Weights of a small GPT-style language model, trained from scratch on English Wikipedia: width 256, 267M tokens.
MLP neurons of a small language model. Each row is named by its layer, matrix (down: output weights) and neuron, and shows model dimensions 0-255. Each number is 500 + 25 x the weight over its row's rms, rounded and kept within 0 to 999. Numbers have three digits each. A neuron's up and down rows have the sign that makes its largest values positive.
Before each neuron's rows, "fires before" lists the tokens most often just after its 100 highest values on Wikipedia text that the model never trained on. A number after a token or word is its count.

fires before: "s " 70, ", " 5
L4.down51:455468520487522554460495511513525476512462482437494523501508517519479528467574511519528478544485508513511496510489506491466476492462525527460514476503469478523521470483453548480489498535502510496496524490529505513456497461461505526523508508513525527527494499534497491495483538500521503503466497484518520507512492494443510508515518460468532501500516527483504449479498502514459518513464506529549507457509545504485524513524501482462508503536486486499486517557492488478525482472525509577504514453482489468462470497483504485470531470494510504527540489500496498509544494498548551502478548484541517531456461484507498509469517480498516512527488485501519467521469531542506527499448479486523512508511486539494469511465525513526493508495498488509461529518491525530529496475539524

fires before: "of " 31, "were " 9, "are " 7, "had " 4, "have " 4, "and " 4
L10.down93:452483546518498527467492529494490467520540500481485497523505505521452498528520507471510494507551556483501502495523523521480480474484497514483465500535458537486484538538499478527504528470538482497501486510523517466506482548536508563487529506532511534525479495503479499452479514533524480530500530506496519490537483463448478520519507507455543509532510474461508470495497533481504488465481490512560472506517497518505500483517493507490472559518503506527501481525489529507539497511451525465493499509526485554528539471485468494481540499500526494537473518508534507540497489491532511489483518512498511494494485529542477522538517516495511464509488492506471488526484508531477533529481498466490453500505520487522474453491472481511552555509451511480491527512502435477496505465462532

fires before: "\n" 44, "00 " 4, ": " 4
L3.down362:507530522517499498493518509481470486521523515498523540517482460490504498475506487532510488528496479486506488504502518471474485532461449482487490504488520488529489487482489514483483493476469478495509450536523497479499477486467522497460482509470499492477547478498483453469541542476533475509511492440520472493509510518463479507482495530462483487531514484525529489502504520543478508519506493539488499532514511532473554481529426496517477492502487482504475525492498492522484516470507461502453496519504524492501494514515492480487488515495528490507504558540464451508477514476468549484510535498541517528492531483485511519506531540515473544469498509482484492530529480539535523511522453478487515517532502493488528434526511506507488442498440477526509480519457467442503443521434470

fires before: ". " 26, ", " 17, "of " 8, "from " 8, "." 6, "had " 5
L2.down234:528499513478532470526542479479500542543523527497510493488493525482524515526511472460484492494527442508481503464493485493502505515461500473524467515515501518507532515515474510521541488525490532510529510515531511461488498533505501509481490490497476515478513539502481549509494560470466519504453486505510457506529530536471501524507511552499471459503528478532496529480487500497507469516467512505445529555495531498477503479494514547567507570542475486489530523465519499520529520499479561473449511495495485536494509489523526481527533492443479496490474491534524503508482482489459515485552536511516453496507514482501446517542526520513465470441488462504506520511501502493489503522499484486514502506569517496488478511503511532454499510466500513505489479459503515481530494488513502

fires before: "\n" 33, "\n\n" 13, "| " 7, "00 " 4
L2.down253:486486501494483480520453521477464521504507501467502505494521511513498487465523482530488501507529495531508515486518511440518522498468456502486514509534508487518537505519475544550525485488486556507519487467502512508492512509444496484483510501492477522538499487491465501530512535537517508547463462502494539483508492519466514514499526505517495451473519511471511425512532463494512492514507514496461502490476488471531514500519469511496519464494517509519505453513517507516543512496482495489500484518482496496510472487514501489493527463466497524490529514502482501498531479512510531477460634496502456521520485507474462527488458491516495545478553501497504496521502529557493488522500520479487456531500489453490485552464512492500566498487511551480541532522483473521514489470506492

fires before: "\n\n" 94, "\n" 5
L4.down57:531514522504538527527509517482530445535523512530492491545470500456510505476507468467522509472513487446499484543528452513505509479497549499509497495494516506486491476442486514485457493499476489508508521480448485497533474493519504504474473504515493494521492492556506499476523514458519513522487486460495469486545462465456509529467492559524472489514533508482514495481485510567520475455473528518516523479507506509489457499532521477519477503520458496478499522505475540469525475538517502500510506555474525521508485475503484521512491481466508539485534516487495547495508498481495492547457508490518537502472486535478516511511499538463496463522519516486487515517469470479516496488502529536511565479536489493471479507456527460437475528545532540502513491525493486490465485491500491

fires before: "–" 28, ", " 27, "." 7, ": " 6, ". " 5, ") " 4
L10.down41:517520505478513474488510535489474530514526478481511512479502525471506533515519502518522501518501507473477521468493548426538502500483466527500468463535526460499501502471457475454450503533526504494486443504499490510503539516484514462464516514458532455478511510488489509496509540505496519505482515517524518505520487503501475510553501545500524529484482501522479531540492444533497499497492455523535491523555468495484523489518496460520507488478472509526484503524525468478537552471528473502521510475505496490501460519508515510508520464497555504482517529506488521507465514500465483506496622498482486490483499472482486490524488507508493474506505446483523501558516489503522517502509497505454511537548526496494535515488491487471467471476496472491466528499550467490506498507474485

fires before: "| " 49, "of " 7, " " 4
L10.down311:475470512516479488527517517516527514503464506485517483514512496439494506488541458517480496518582523511551483487515491513484473493513519479471533507489521474499503496530512509530492518522518509495504519506447502505473532518545479518509475515447528536503503492520461532535465526479491470514488482473502469480518512485484477474476523528526523507527532509532476495502491492546521525507510463484485472549536512536458528532455464490497493507521517502472482489494448491493493485465497569514502471528498471513521515477514487506493492506473513506519545526516496512516512505544504505512509445491475463477520553482550488517502538546474476450529512491496477542495520528526456499492533543502495435490494543546519489533491519510492498512493474502496472484476523499533481483483442455

fires before: "s " 65, "Star" 7
L6.down346:510495487543558542533442513513535454509511487496508509493463490537576493508469496535503517544506571502530491545488499492467477513455505499525528477493447479542525500502454535487478466464485476492505490492520527505498451499522497550527517504501517470504511502489507491540464473482525458490519472531500458511510517484502467543506535502524488446517489499493482533483495489491473504522527488520535493504519533490502489468520519495472485471471481553487499528492494480551518495496469486525483532528495519515548483514551525542540527512477510497502492526459503472507502507522481456524520515473471485509490496446516491506533496537489499511530498477472479509525487481526492455498507490548459536516484481515507482536520500513517483544501510492462512517526498467466496483492529479

fires before: "s " 15, ", " 14, ". " 11, "ary " 6, "s" 4, "ity " 4
L12.down412:502503499473529492515511475509534501529490551505477533513439509504480494469517518506489477527516497452490460468515517477488523493506505483538494471521525536519541527473518533501502452510523521492474462476496525515475510490496476518505474508535509482498491492512490483504520524487458522506496471534532535468470545503459530471495494492486469522492449504489495459532516517500514487502498477500501495454528513483540535485485502487530486489487507507540492534437477491491473541506529496463485510519516487481495514496568469549475526497505508509480496532504546494501417480514498516478489620485444470473502494521496535484527504516502515519490505550521510504542492497499490548498487529486500470517515549454524530483470482497513510494508503504505485527513499526499526538510547498

fires before: ", " 30, ". " 12, "\n\n" 6, "\n" 6, "." 5, "L " 4
L12.down14:482496516508521463498473517451526500522492506490544468538520475517533483531502495488486552506501505511494464509439459478529498506518489476497503479494531492525483477542487543481495486470552506507491494478528525530489477518535481495501511479524503490495536515500501505486524496480481449487463534519531517491525462484502498478531533489566493514504501492526489487496575494498467509422493499515536532495506509467472484491524535489477517534492465481491477535511507454477497524496521570503526489500521556519541516524503523500497473527526458502477462491538472512506489541469510485483509551519462475569490525490547479517487522495491498484510476475510512530512532499519490445510513465533515544504482536531522461477504460543502527514513516490488485504490509505533515524500513526

fires before: "000 " 30, "\n" 16, "000" 11
L2.down614:513514477471479540485495481498513536465546471493548529533471450490521475533498448495470490506508542478483478527527522494488479532480549450510497524514538513499520482540526515476480483482523467527516473488466495506527473517545526517533496508512481515519500510512465526489516512531510516497533500467552497500519513494549475489479499488484514499483502488458529500512467468430520521532506548509493520490545482500513491521531497500482512513495456431499473510514530485526585482502530460511480509453485480555532481513512513488451498529488498491508515451486512510547488487489457501484495531537495512479495545529484505516538461496528553488505482522483476484507472496496494513516540502510484490509468486485486488485515506509544531459500507458494506505527517506538533491492528522

fires before: "\n" 40, ": " 8, "d" 5
L3.down144:508530491469470509512468488475482461520544489513529540497466481497484507482485487505482440541474474496487493476475473486519522452474498485508501521519551536484524538462523517472494470453506532542478498503469536510503475453540489524482519513507489470549523503483418482534432494518528519481533502460538534474522474474483525520507522468528486476472464487535504484466491500488492515501494477567509485465468519498530528499531504507478458456542448479466500518490526504521508462495516474501512469491518525509460474514497527512536508551489553508505500514485487483540477482519487506506499547516516513489495496502525554472537510494471439522474482525466496504507510545517480515474521528483506516492464502497479504462495493474508512482523510518497500506478498491478516492509499508

fires before: "\n" 57, "\n\n" 13, "s " 5
L6.down143:510494530529509513509452501473507477520495485464499540512507467512494503488481465515501524482548524525525486521462503488521510489473481484491555499462554488489492516422501463506475504490507504485495457476498489453520458478488513464491478548498470503533527529500500511507524496491520495488482520467456502508537483528500487465505518497556487476465473473533482483519458514494525495523499456538530489520526539482520502520483546507494506464497526517527506517493469539544501523470516446547482513536508521496460464513513523478511523478502508496529492560529514509552455464509480500506510532504496537516517465507521514458468524489428508532546558472518530499550514480500462494477541501486509471466514527483531489472486501481492488473489470506507521492475488511509484494507477481

fires before: "\n" 40, "of " 10, "\n\n" 8, "." 7, ". " 4, ", " 4
L4.down399:528488531522494500533528503486522443506550488493503475502523524478487526490537508502509474521556480504493502522477484459491463532496506513486472501498504489484544518517496536490485522429515520514475439478525486508504453508517511461504511505490492482522485517487476530514504507481513435496516535454483535498519496539497503440526554536500502519492526485499505489482499469547481457523490506526512495504521521519522477487508508480474455494507530486504519471522479518529476502467574467534487542509486500511477473494527459501494490495497484504525483491485530469528520524478510490491458557517455521547495463524519491517521511473527467534496538475528519489555481525485501453498477485512499511512508487504494482429455488477545528496484505480499437493489478531503547502483490504

fires before: "\n\n" 77, "\n" 5
L11.down371:527448495499541508503459518481492469478516489478516474515543444443515471475530495495519489488497520497519532501471475531502527491506526534513503460497488545498454442496528496505460525508506499517502475501496508495496513472520462495508522506476519523514502497485468484515481513493464495527478493502512509464486487473511488544503450541485495520513513528548508499494457497521503474541505482483514530543501535461531500537524478474488485497510463491476463524496468498517495513475538513514510531522492495497479522493516518502477565464505529454531484522475487484515520503477430492532502549470456498542472475506501498475511518490465543506547456509452526488465529479472496492504450494499489509487510496456490452492531517497462459534546513523508532512495555464470483507474463500

fires before: "\n" 48, "\n\n" 19
L2.down8:511539503437530542490467528473491496543500537483522520495512499473482505498485490489470529550496471466522495518499534435525461494521521481485546496518529529513519513488490504539490509439509508500524468495492504471466487506510501493491500501463541500510503535506505509497466478533514521507514501492521470460499495487513514547523512506512500504527517467494497470456496483510493511473528504509491491520443490498498473480543494492524500530553505541490487505524498494518491568501511491507439553487479489504486475477491469490504521452520485487489490493496538507517461519515469535548511545495463460483546437515496535462488550541425486524516493500484513536522484490507535515542497479500447491487526505521489500508492498514474505476526507512512518494513543472509491485438484452

fires before: "| " 19, "Q " 13, "N " 10, "W " 6, "- " 5, ", " 4
L9.down525:524460538528496506525515499474497491472460500515525512491489509510494486489510460519555508529542500493503513496519477476504464514526525508453493449494485521467468505508482496551476495447503508523498469532482529514524502485534458521477529516472486481550485467520500508497489496492502477496507510499505523513488547482526531506456510499495526504491510542492488504477505491544474501501471500486481513526509499481486505519542478499529463496467445496490453474518481515508452516509467554488494464430462485528513514510509491484460512524532456505488493458467529491486488514533453485489509506508495444475510487510521541508458496518498512516542471488486454521527492520500456447525439466496501501491481516525490519486446471494486505566523490515501481465552518514492523540486437504

fires before: "the " 25, "|" 18, "| " 18, "; " 6, "\n" 6
L10.down310:521524482506513533504502460496510472507518466481528527489494453507491512485462493506533512472563482519488507509503496488492504537510491462484491500482474516503539511480477524504496473491505473477525470505503505560489510517543489508485480490502525487487506538438475490474491508483509513505517531482479488494472474494474527508473469498506468562536491502491515438501481488432552489475463481558502501483486504498505491476478508518536510485499502520508487471470502487514480491522479469480513510492513513494498508472550505462525494483504507492484525533496493536512459494496520511468457650490498507511507522501526456484531518516520529473476489479468489496496498519528481525567531464502524557500494489504509529465469537493498509479491476479478534480476459535525524504507507509

fires before: "be " 23, "have " 12, "not " 9, "were " 5, "are " 4
L10.down331:500503483481515542506509483518477541528516544487497488493516485499465487512526511469530501436505506451474519485491480534483526494469517494504496498529499474477481472529444509515486544543461480471461515483502509480507543562495500497476494522473482498476502496507496509505472504472486490537473521507498531491447530498479442505533485461541479502534519502527550492466492507525518527519474525455469496477525455524518547494495542500525495506524508506552514521492447479478506508470518506506499502449505493513508502509506496516456539510516504472495481470523490487496512499464545471498505531512449483454518460540468535479505492510552531530529516489512548535519449506501503504480494477471540489472482452502503515513490497491471496468513496534498500525522462546477559530519474493

fires before: "; " 27, ", " 13, "." 11, ". " 10, "\n" 9, ")" 4
L11.down538:470509484509518530526500468467478484493507518502510482474481511478487519492502462517509511530474501482459497481493500482515532503487490486492500525534497490468516502508487498483469499497501504489526501502477498548511498489474544487511475496509463491527514517472502518474502517476506502480503522505497472500466501507486539476435517512532485481508510494509516518497493527519494471474470499529523517519470508510506491487469513487539470512504486468511462484497490495499517517522482484458465481514488530514510490466491473533470475457501524518505546516507465477522518515497470517496526722516477496459517483476521480485492487510463489548479484524509509515487499472514518502541500526498499515493487487482532492501493528488506486494508498541486553483489507462521509455461508505

fires before: "\n" 71, "\n\n" 12, "," 4
L3.down696:522501537482493523539482499499492480491483489486448491481574494488494530518457496472518488497523484511485511465486526492493512455515505489490499493491497488471528445499488462507524493487470525495472467495509492525494522534458503451531510516517506440505511501452488540508491528457507497455463509456511544490470494509514492484509521520473524441477539507495549481458474515505513486506502520550536523477484496451483507524483530495491512482541476479575489499478462543504528509491555495526501518465493538535498506515507521443516493480459507491494500540493505506505488500492467472531506528480459512548481522500549509497517497514499467524510551510546514451473500473495515493490486520522510533509507519510552483503450515522540535456508501498514543486520511496506510500499457526

fires before: "es " 43, "s " 20, "ing " 6, "ed" 4, "ed " 4
L12.down389:505536481528557528515531494502516535495535508510531526504458511455530487526571517503474511483548487493503489535534498494467502535473497494499512507446524516475540475501439561493447494478470512495506518490492495553496487440475511514537498511533502511541531465521496514548513480495544490511561512508474500517500463515540506548500532476512482497495535500462552528492481564550511507486497489479457483516496482506516537499506512516521516499487497527480507507499525480487503502529499491481493509493521536502519495489478475454474475438523491525499538493483565532483514500483478510504535485460526494460490487493556500489499502519483520506480526480503513496496454514516494491489498504517535501496440507488505463518499513500517489487478490482549500488501502487470478517537552480

fires before: "\n" 82, "\n\n" 14
L10.down126:512513506476531505517462521508492466503525471526512538497511498480480516511529569507490489484460511542552550505499511444523463480477520491489468494461476472536503457483514490512561518476505454503513523532506479533522470490493496517489485500503496502501500503503499491530460521479514476501520522468519462523522535461474482496509513516594515486504518494521517528495473476476499449542501502527502509492517461479528502540547502496542500546544540525504542500485493496465508476493518465477467520490484481483484532487512522525497491499483453445522479466468479498466502496528494484505500590517464526450463483485522530508528500490476521529492531472484486526514478510466460509491523503495493484504515499514486462507522498504479542492532495504497489485521480526491495468501532454

fires before: ", " 53, "." 9, ". " 8, "s" 5, "s " 5
L3.down475:525512522464518490530540496489490483520502493497515519491456506518527506502498502499513482533495454505470488516535499477494493505486490520530495495507479489489519510504464523534477507502523492542509518467468521508488481503507482525489482530530462512485513514452546486524458498493501486493479457550514516462495479541490567497486460503501459516506484482515495469487494528467478451473472487541526489538531508469480544457481502457483530522538498510478482506537449529477490507473500507453495500488511511494512487530520484542529512463495446519480490513520514504525509502531533524529501594494457480521536449486541503544494505524495510511461453469466529509529514491514537514519518474476483537471516499499518514405502510480499500518503548508494479535478463525478506489493500515

fires before: "of " 25, "in " 11, "and " 10, "to " 5, "." 4, ", " 4
L10.down286:517505471491553552436520502523461530512490522486471485498570590458542478521485484455471480505515532534510527531477505486519439501496487549532518494514511507521508508479490532486505534507489473523477508517510517564512476523533510507531510493472515505478474497510485456501484486543491511490506470576520497483504513509470521510484496515497515492495496537528478525480480493475488480485520520498481482526522513466496503542503502518482506472519513495519486480527518479520451565531528544494510497504505481500488464483529507496499471511484543491487460563487483515501510521503461498482512559483483512496523510542493504462526501515495510477470450484514512507488506523473523534512505496496564493513501481510533478481479499532488516494489500534517421517496506499503473500538487520

fires before: "as " 80
L11.down533:479555496505438449488508537530541466493513436496441499477491478485509505482460523478488510510529508562451482485519497505480495487478507500455467537488451500527531481450530515551508489524534435498540501526505546482511494507504469531525544502505513531490482525498499502485489459466513550519491511544488506495535477519527517499523514447510498477498479478507508499515482509525493487491525504512515513510507509509528491488525535509507525495504517467539495481485449491462511482538481506498484528523478492464535500535485503476455521502474548514522486495528508488528545538488539497462569478475541457518535501517484509484500510512492494444495495537534513495525501522515488461454470532500523513510512463464504511514488500464487487502496497501514499487500481477496533520480476479

fires before: ", " 35, ". " 18, "." 6, "\n" 5
L11.down3:486470485518482489455505540509507513515497517528520544503509505512541493493499524480544487500478504564456476508495511472487472508524483529523445486500478471517489485506489510475475524492494493502502482502506471504532505513501479509494493483553473477454520493486501508534478515521478452475535437501510496499463482504509510501517520522511440548493448503489533519534530495466512472523508480526474503501529520455491529487517503493466482511513478472523498508482465517512521523529498479458473504508511534499502536521513535448503500508546479475482519536505534530474461498488507489450481638475503460494503514479531511538502515531493546488459497504525528515526460502470495500455538479486516503500506519493511477479511467528483458490488509493481527508501515453518473481501490513

fires before: "s " 54, "z " 6, "r " 4
L9.down48:468483492478533535524482522457477513530436492467532492470461497495475456509490441532496526492454497500527496497517506517528498498526481486531504472532449484523523542503490431468506495518489514496462477541500479516517473512493495510495580514542512476498515436560474532489508500510510482484487503502506525492471525486491506496516496477478497487476512471520474500493488499485462536521481482484538469530470534531474509512521465524529512521512501518488523490448514484470522486504518509503488492487494503483497475440511523512506486454431473498470539499486452512496542493505506505486545510506515564486487507438536509517520478511516493540473498487494528476509496490515484505499485480514575487470493477530522478512463483510545501491487494510517480453469479492510526486498520472

fires before: ", " 22, ". " 22, "'" 20, "\n" 11, "." 8
L9.down624:546512532500497496502492512460537501518512469485503499548539514491528512472508470532506505521499470470553498481476506512540482521523482493474500470463528493528488511481487509495444466515534509507495539500553538507477554497520485499508526510472450515469491493532515549512479530500549488499478555496486509485501500526493478486480509523479489500540495525454495486485451551510473485522481512465510521491483499513509478476494525524500506500451453511481505492545495514497486506511531513534502495491472455500477496484516476555533507516530492499530523512534489487525482488505521461519539591527539491532500480504505494480541522483496444474488491507462525505523495534490505493532518528527475514514508432504519496518477532519479469512481534490476461472444532469476483458486504511

fires before: "\n" 64, "(" 17, "| " 7
L12.down652:489513483548501503517521525528469481536502501494519474445488488519506505469516527512481445493460499508522492498509486491532497475512506487501481524477511472538521529476496477505530514496465502535508543494515519489505503485490527493536506467494543480517522514479480509515494490479504448469501538426527489478489503537566517521503515489537550480497555548448510530515458467489494482494462533479517531484504522491482487476528513479524522532483497429505489513503499489477526506536547452475546485486487476524505488526503482523493491504500506538502476500534488540507509514482510520467433548471470498474509510516479525485468480488471489494473500542532492509484502519539502455513484521496461509503465519517510484485529499532556497486556513507461533541498504530483455489496534470

fires before: "\n" 49, "\n\n" 24, "| " 15
L6.down154:525509482485470485499491481507472503501484486522489507532499499481498503481520517528546511518483495456472498495489482444529521488500461510492527529504521501512510533513486501488490511546488506508499495523511479540494511493510541529487494529460474510510481473529498494491535495483492468489498467536520492488489490481444497500536516511481482422490482510487511409483521470483487473488508508485523515503487521480505489503510481487479498505496512518513485511489485533490522493492520514464549479515524496487451464495510490486467538503481518526499511515510508480478509490492503502478490714460534497528509506492522514490510507522525505484495519485510478512512484498518544494496526508494536542488485491488479483499490526482506504468459493513466484526485512482520518475515492520

fires before: "\n" 96, "\n\n" 4
L11.down270:445483541465475465505451485491481495563570474461532522455525504513507529511479473501500480515481482526489499501476470395502490487502516483530501475500546520497513484494485495507499514461459520510541508472506494513496454508447482508503532511482503535535547497527500511488503522491497497509516498485535479508497486492459493482482497470588485427491536495512471502485464520487461492478508481518512484473492540525519513511528477478527552511553510476471490467503517501502502492537498475481487512518483500493483495505511516497487492522484493467498493505465477525507487534484517481497476503482490526508506471548506505496528474555482494492511504519515513556524508499523507541501530510508505490465520472495444434495482508528506546483505524526496534485535542505485483494517509485

fires before: "\n\n" 46, "it " 6, "\n" 4
L3.down344:504478502483514510526481514469479544525446484447519459498449509497517505505489507575470480479535493509518513572502493494473470507524522501536513489513496476477543494514477452486502501476510471496499496526471551508503529482506493477523521529478437514517544492505534502511489503508471434454498455492484495515489528492509475519496477514485477504475501497464515440505508513494555472496500546540512506483455482527502474519491472492491479525486533484505488485489517469497495526472488498475549456525478525510511466489490506533473467493485521529502476527461494483503473506508509526480496593503511498506475451470503491508524491527508461525482506452457501552469528535508509499516524498501514503517479467450470484490476496492532485485499495526473510492532504448517485468489493500

fires before: ", " 25, ". " 14, "." 8, "'" 4, "d" 4
L10.down624:485520481497531551485512535439503505482490507466526519471523551519504513488467475498507450516479495479475516522496487546499488481514484492495482490520536515498493534528487479539496470491456499482496471537516537520547462508489507478521467526458479504495485502485502485523461510500474487496484521500486506500475456499499536507523460487518496564559523481475499503481510474488516443512472483508475488488494507521519552512497498516534510534503567515495527493483490523509513541538538462515472478490513474498491520460486474497478545509467518491487500492498491513486463455500525518512470552504451477527500498522488478494570474496477501534515494517541507501498518502464492525482533533508544506480481495471538548465541509499469487523546512494530437471503514471439497467490493504

fires before: "\n\n" 82, "\n" 10
L10.down598:496517453470522497530457525487511521502488527518497501475523480506518519466526467521513499502481506513518505510526501445495492554496503482532502472493519522514499454510526530516460512471547494507470511494506479483446478518497484492503479514525500502507474484519480486512519497521512450523470491466512496471497477497488512525477485495536480500455505499471503518460488522522527487519473536547476499540488507483509529519565509487513520503474481505494487482492546515516499501495521468505485486494485526492520527485528499478531510503531547525490454496511511476484474486441510493493504676506495484475470476549509514506510485527491487509515536537503508536536490507514510537501464514493484493501500513515507516499458505543472523533506515516462515465512514532539481510479469483

fires before: ", " 30, ". " 10, "ed " 6, "aur" 6, "self" 5, "." 4
L2.down139:506484475538489502518492505484520489501499466494462510521453521520549516491471484537502520492474500479513537489524496469493531478488498514511536481533489432505554517518493497497520488548539486488510466494495528509513508536485482543543522458493500489504478453493492492503545467486505485517502498501497514544489513500516506514512515545498499521504482482538458528506502514489471501502515494527468491505507481499545513472463516492512505570494438526490472510527503531509556554489484529488517540513488478495495489438531531503480521514518486476480526496470512497478473500489476481491531507538510481468481566495509502466524521563493526480520486533474529525512484486540446505462524468441483540462557498507504506507469519497505480486522539512535542488484517545508539491496474531

fires before: "\n" 45, "−" 9, "+" 6, "6 " 4, "0 " 4, "\n\n" 4
L9.down685:483475511472507484514458499502513506507491430513489483514531529500505549522497476541466484475527517471480524492504530459492507477559511489514526459524506508458487524484526517576486470506465555507495450516513512506508504465514530479520488494472519462529507470505489463484451547489497488496509502442473525533526533430523481513494518468473495454504525497482539468479480490520488497490476544538499535497509468531469480462513517486503516472482498508532509456508508462535503505500503483470502473507467501496497492487481511494531493510482554495522520491506459528524503481517524470469478561522483470547503434511481508468523449512489514457505504470507537550535524512528527507499523488486517491500517482487497504486504496489479511482490538487504497457524523482483484533508507529

fires before: "s " 25, "of " 14, "in " 9, "and " 4, "te" 4
L4.down568:534512484529494525445538496464456506540481491520530515477527479477500535502503502488495519499510498506471520512518490519484513522489507477554494536532530518506522547484476488495526471431515507499467496499529545493493540487461444528529538500510470516500497529505471452502485498552508493507494528458468495549513501487555484501520500528522528501545501522498513489490527554498497502511446486487501471483490458484521505484497519488503522472564474506485521518523493490514485529533477478509508545444499475445473484483490535508491509518499458483515505491500513535512529558483585497506507494511502515525509512486498485514469497508461536511496508533536511543486476509487523510465502487474527506537489500489501522533532486482512523432537483531478476459490519516492496473492527527

fires before: "\n\n" 38, "195" 7, "196" 6, "194" 4
L3.down441:500489540509542583500509498461483478500480499502486521519544510494524504522488530513529500500514505466487500490500493505499527498515502483478500495550515445492505453496480543491500490499514479465480451457536522509525482506450528527535494537545492490475520447487490487529484482505506506498454513495506507470523471535469468507518543524461529495505508486498519469529501501514491465494487499519576515544475511494514477480539516485515506515570529538489500495480465508440525541480496491529535525519466478520519496487485510482482502449514489521495517489445525523524480459517519509496482513523471542503510515487486564521467511514512508470486472547469469483525506513521535519526484512510513469525508522543483494443481517512478477544497540499532517464482495473522484486475484501

fires before: ", " 27, ". " 22, "." 12, "s" 6, "\n\n" 4
L2.down394:504477524441551497530484499487530471505482486459517469459480524504476534507512469494475451521474460489497477528502464429500525488481490474517547491486525509471555496526519497486495514501479499487483470448501514499504479523497486474512498490508491481511508473482531504506480533495504508509515508539489520469532492512525529461501523512510483527493482501500519475493500436502482449489504507529531515509511498504473514470512506481538515513550495505498468542537510534485482541480501555489477477510500513492483511444489522507431467453497462518452482463480476478485501498487486514483507562485508493476486436498489517479513488450493495500521498483536562513480490503484494508557485459548484522480535526490514511460497484566506491492519508499545492498543479516482526502524532527

fires before: ", " 31, ". " 14, "." 6, "\n" 4, ": " 4, ") " 4
L10.down345:473457488537518495560488470501540481535533478506522500488456456489514469505523502488509523516492495522519486484507534531476476523483526499513475505479539484454516543523503499496495503528511504488490485502501473536550482500541466510481490483522492500468508483479521503524531491523488477532481484503531483511512511487498580510508475522496520517523488468500528502515490471527528499480555465476467497519489542454496504522484456499475507470503535467554517477509459530480500504507528480518488477497516514477515476513544465492479493506482528459507490524492487493481495471543467502521509566525468493521481434453518481513460526525539498500526537485501518543490530463508464483545496473531464476504492557468486561485483502501494474450526511466524533510503530483494501489475471481

fires before: "\n" 24, "for " 11, "of " 11, "at " 7, "and " 7, "in " 5
L9.down400:490527499487470483507480518498475515476516518508466528500517472470520484522505549497490521515498542534488462469490504455514438500522528495531529470522518468526483505495517474516528529539476470470504461470498508543477485459523494534519463477466511539526498543517517505513516473466507481462513523495451502503533518483503530528506474504457514544472484469519505507481515519481491491508515506505482480443513470518544494500526500494521471505546502494509493517509513560459540546479462542478453505469512554504507487513467504490505512518508512481518501543507514515502465493501460471511484554524515488487487490510493506538533511513520544490513504460495514510536496512457508512450510466503443486504461530537514467501493486514542536549521499506475472542475552479501521528456508503

fires before: "4" 24, "3" 15, "4 " 14, "3 " 9, "5" 4, "23 " 4
L12.down156:474465441528506462506504498500472492504507474529505486514487492473495501486501448535518533483495530500522504458523474459513509548537512464483476480465462502496504482544474516496504493491529497493499520484445562487498573506556472510516492559497474492530463523487486506507503535500555503516456560494473519453503506511504442528491506481485515481506550473511531512544502514491538510547515479516501509502457507475513508504488490498494479507473524471523487506493494509482486521472475533513474549493471503491538516468445457473486534491529497511523504484475510471518511527451461493495465526514466514529497443520513526501520482504539538521490477464549480534506509488507486487515506523497493517505507505497488472519518501497503472494480495489562497523510555493487490537531482473

fires before: "are " 20, "of " 12, "were " 10, "have " 5, "for " 4
L11.down382:509468522518499531515498515467528500504516527446488516520503488496480468547487516461474526501551514497471498508513496535511472509515522541524453501532484538529499468530493474491496498476511466519441504508529506497531481488523518528509542473543492459543501507511485499505500532515504507508497521463531489502481471493495495531502516522478496511472514433503479455480464481505546519470558485504470467502505490512554498459497491493511501516491531457501510530468471522500474555528511542459472530494535476498518477491515534452517506461486511490508461502510488497486533500523512472514479510533462485499515450535520491491539495497480502511478536446485478541496535520496508525489474522514478458484511450507538461481458505498527507534505466550499501518518432538521507538504517492

fires before: "of " 41, "on " 14, "in " 8, "to " 7, "for " 4, "and " 4
L10.down442:500497508524511539444501526519489540478496507490490492507545486516500490504504526442502449460505538478510506546452512489501491519466449515500460471467516540440512489477544507496497507469528501495506462552475505478526469506490505520446531515499491490515467474500502514482499499521498528498519488485525497473497503462545501508513508483468499545483510500496499447481497507510521501513472506531536509503533486537516473453522519495515511516493569499548528523497543532440453531515503546455474492537498473504469465540530472479452503514486523521479524561471522501518530556478498508514531525510550521508503473523531532497572511490500516485489507526512517510510481493507540497467478512495500531498517451505503492492526491500503500481502538494528488525482523509515499520521490479

fires before: "9" 11, "3" 11, "0" 10, "5" 9, "8" 7, "0 " 7
L12.down83:477499481530499474478508487521484499489480500459505526493482459487496529496539482495498445504561508509494461498527546523519472496513520491491509548455476513500503383512519443526490521538512491498485466514507538518522540472477494515476486528506521504477455484526495490503511543483510508486468511496492489526479486485469465482463509526496508506484541457513483511462510502524449492495506468493445516497501459496487509509520477510499528525507521484493506529499477474529491487493487502506511492533489509506489504478497496554499543491481495535490491465485505488508511472496474526480530534463554469502518530452474519533537503494519492567504491522515498490514503508471492492513460523483499511506556485475473429537477451531512474532485483515531532513510506495500458486535517441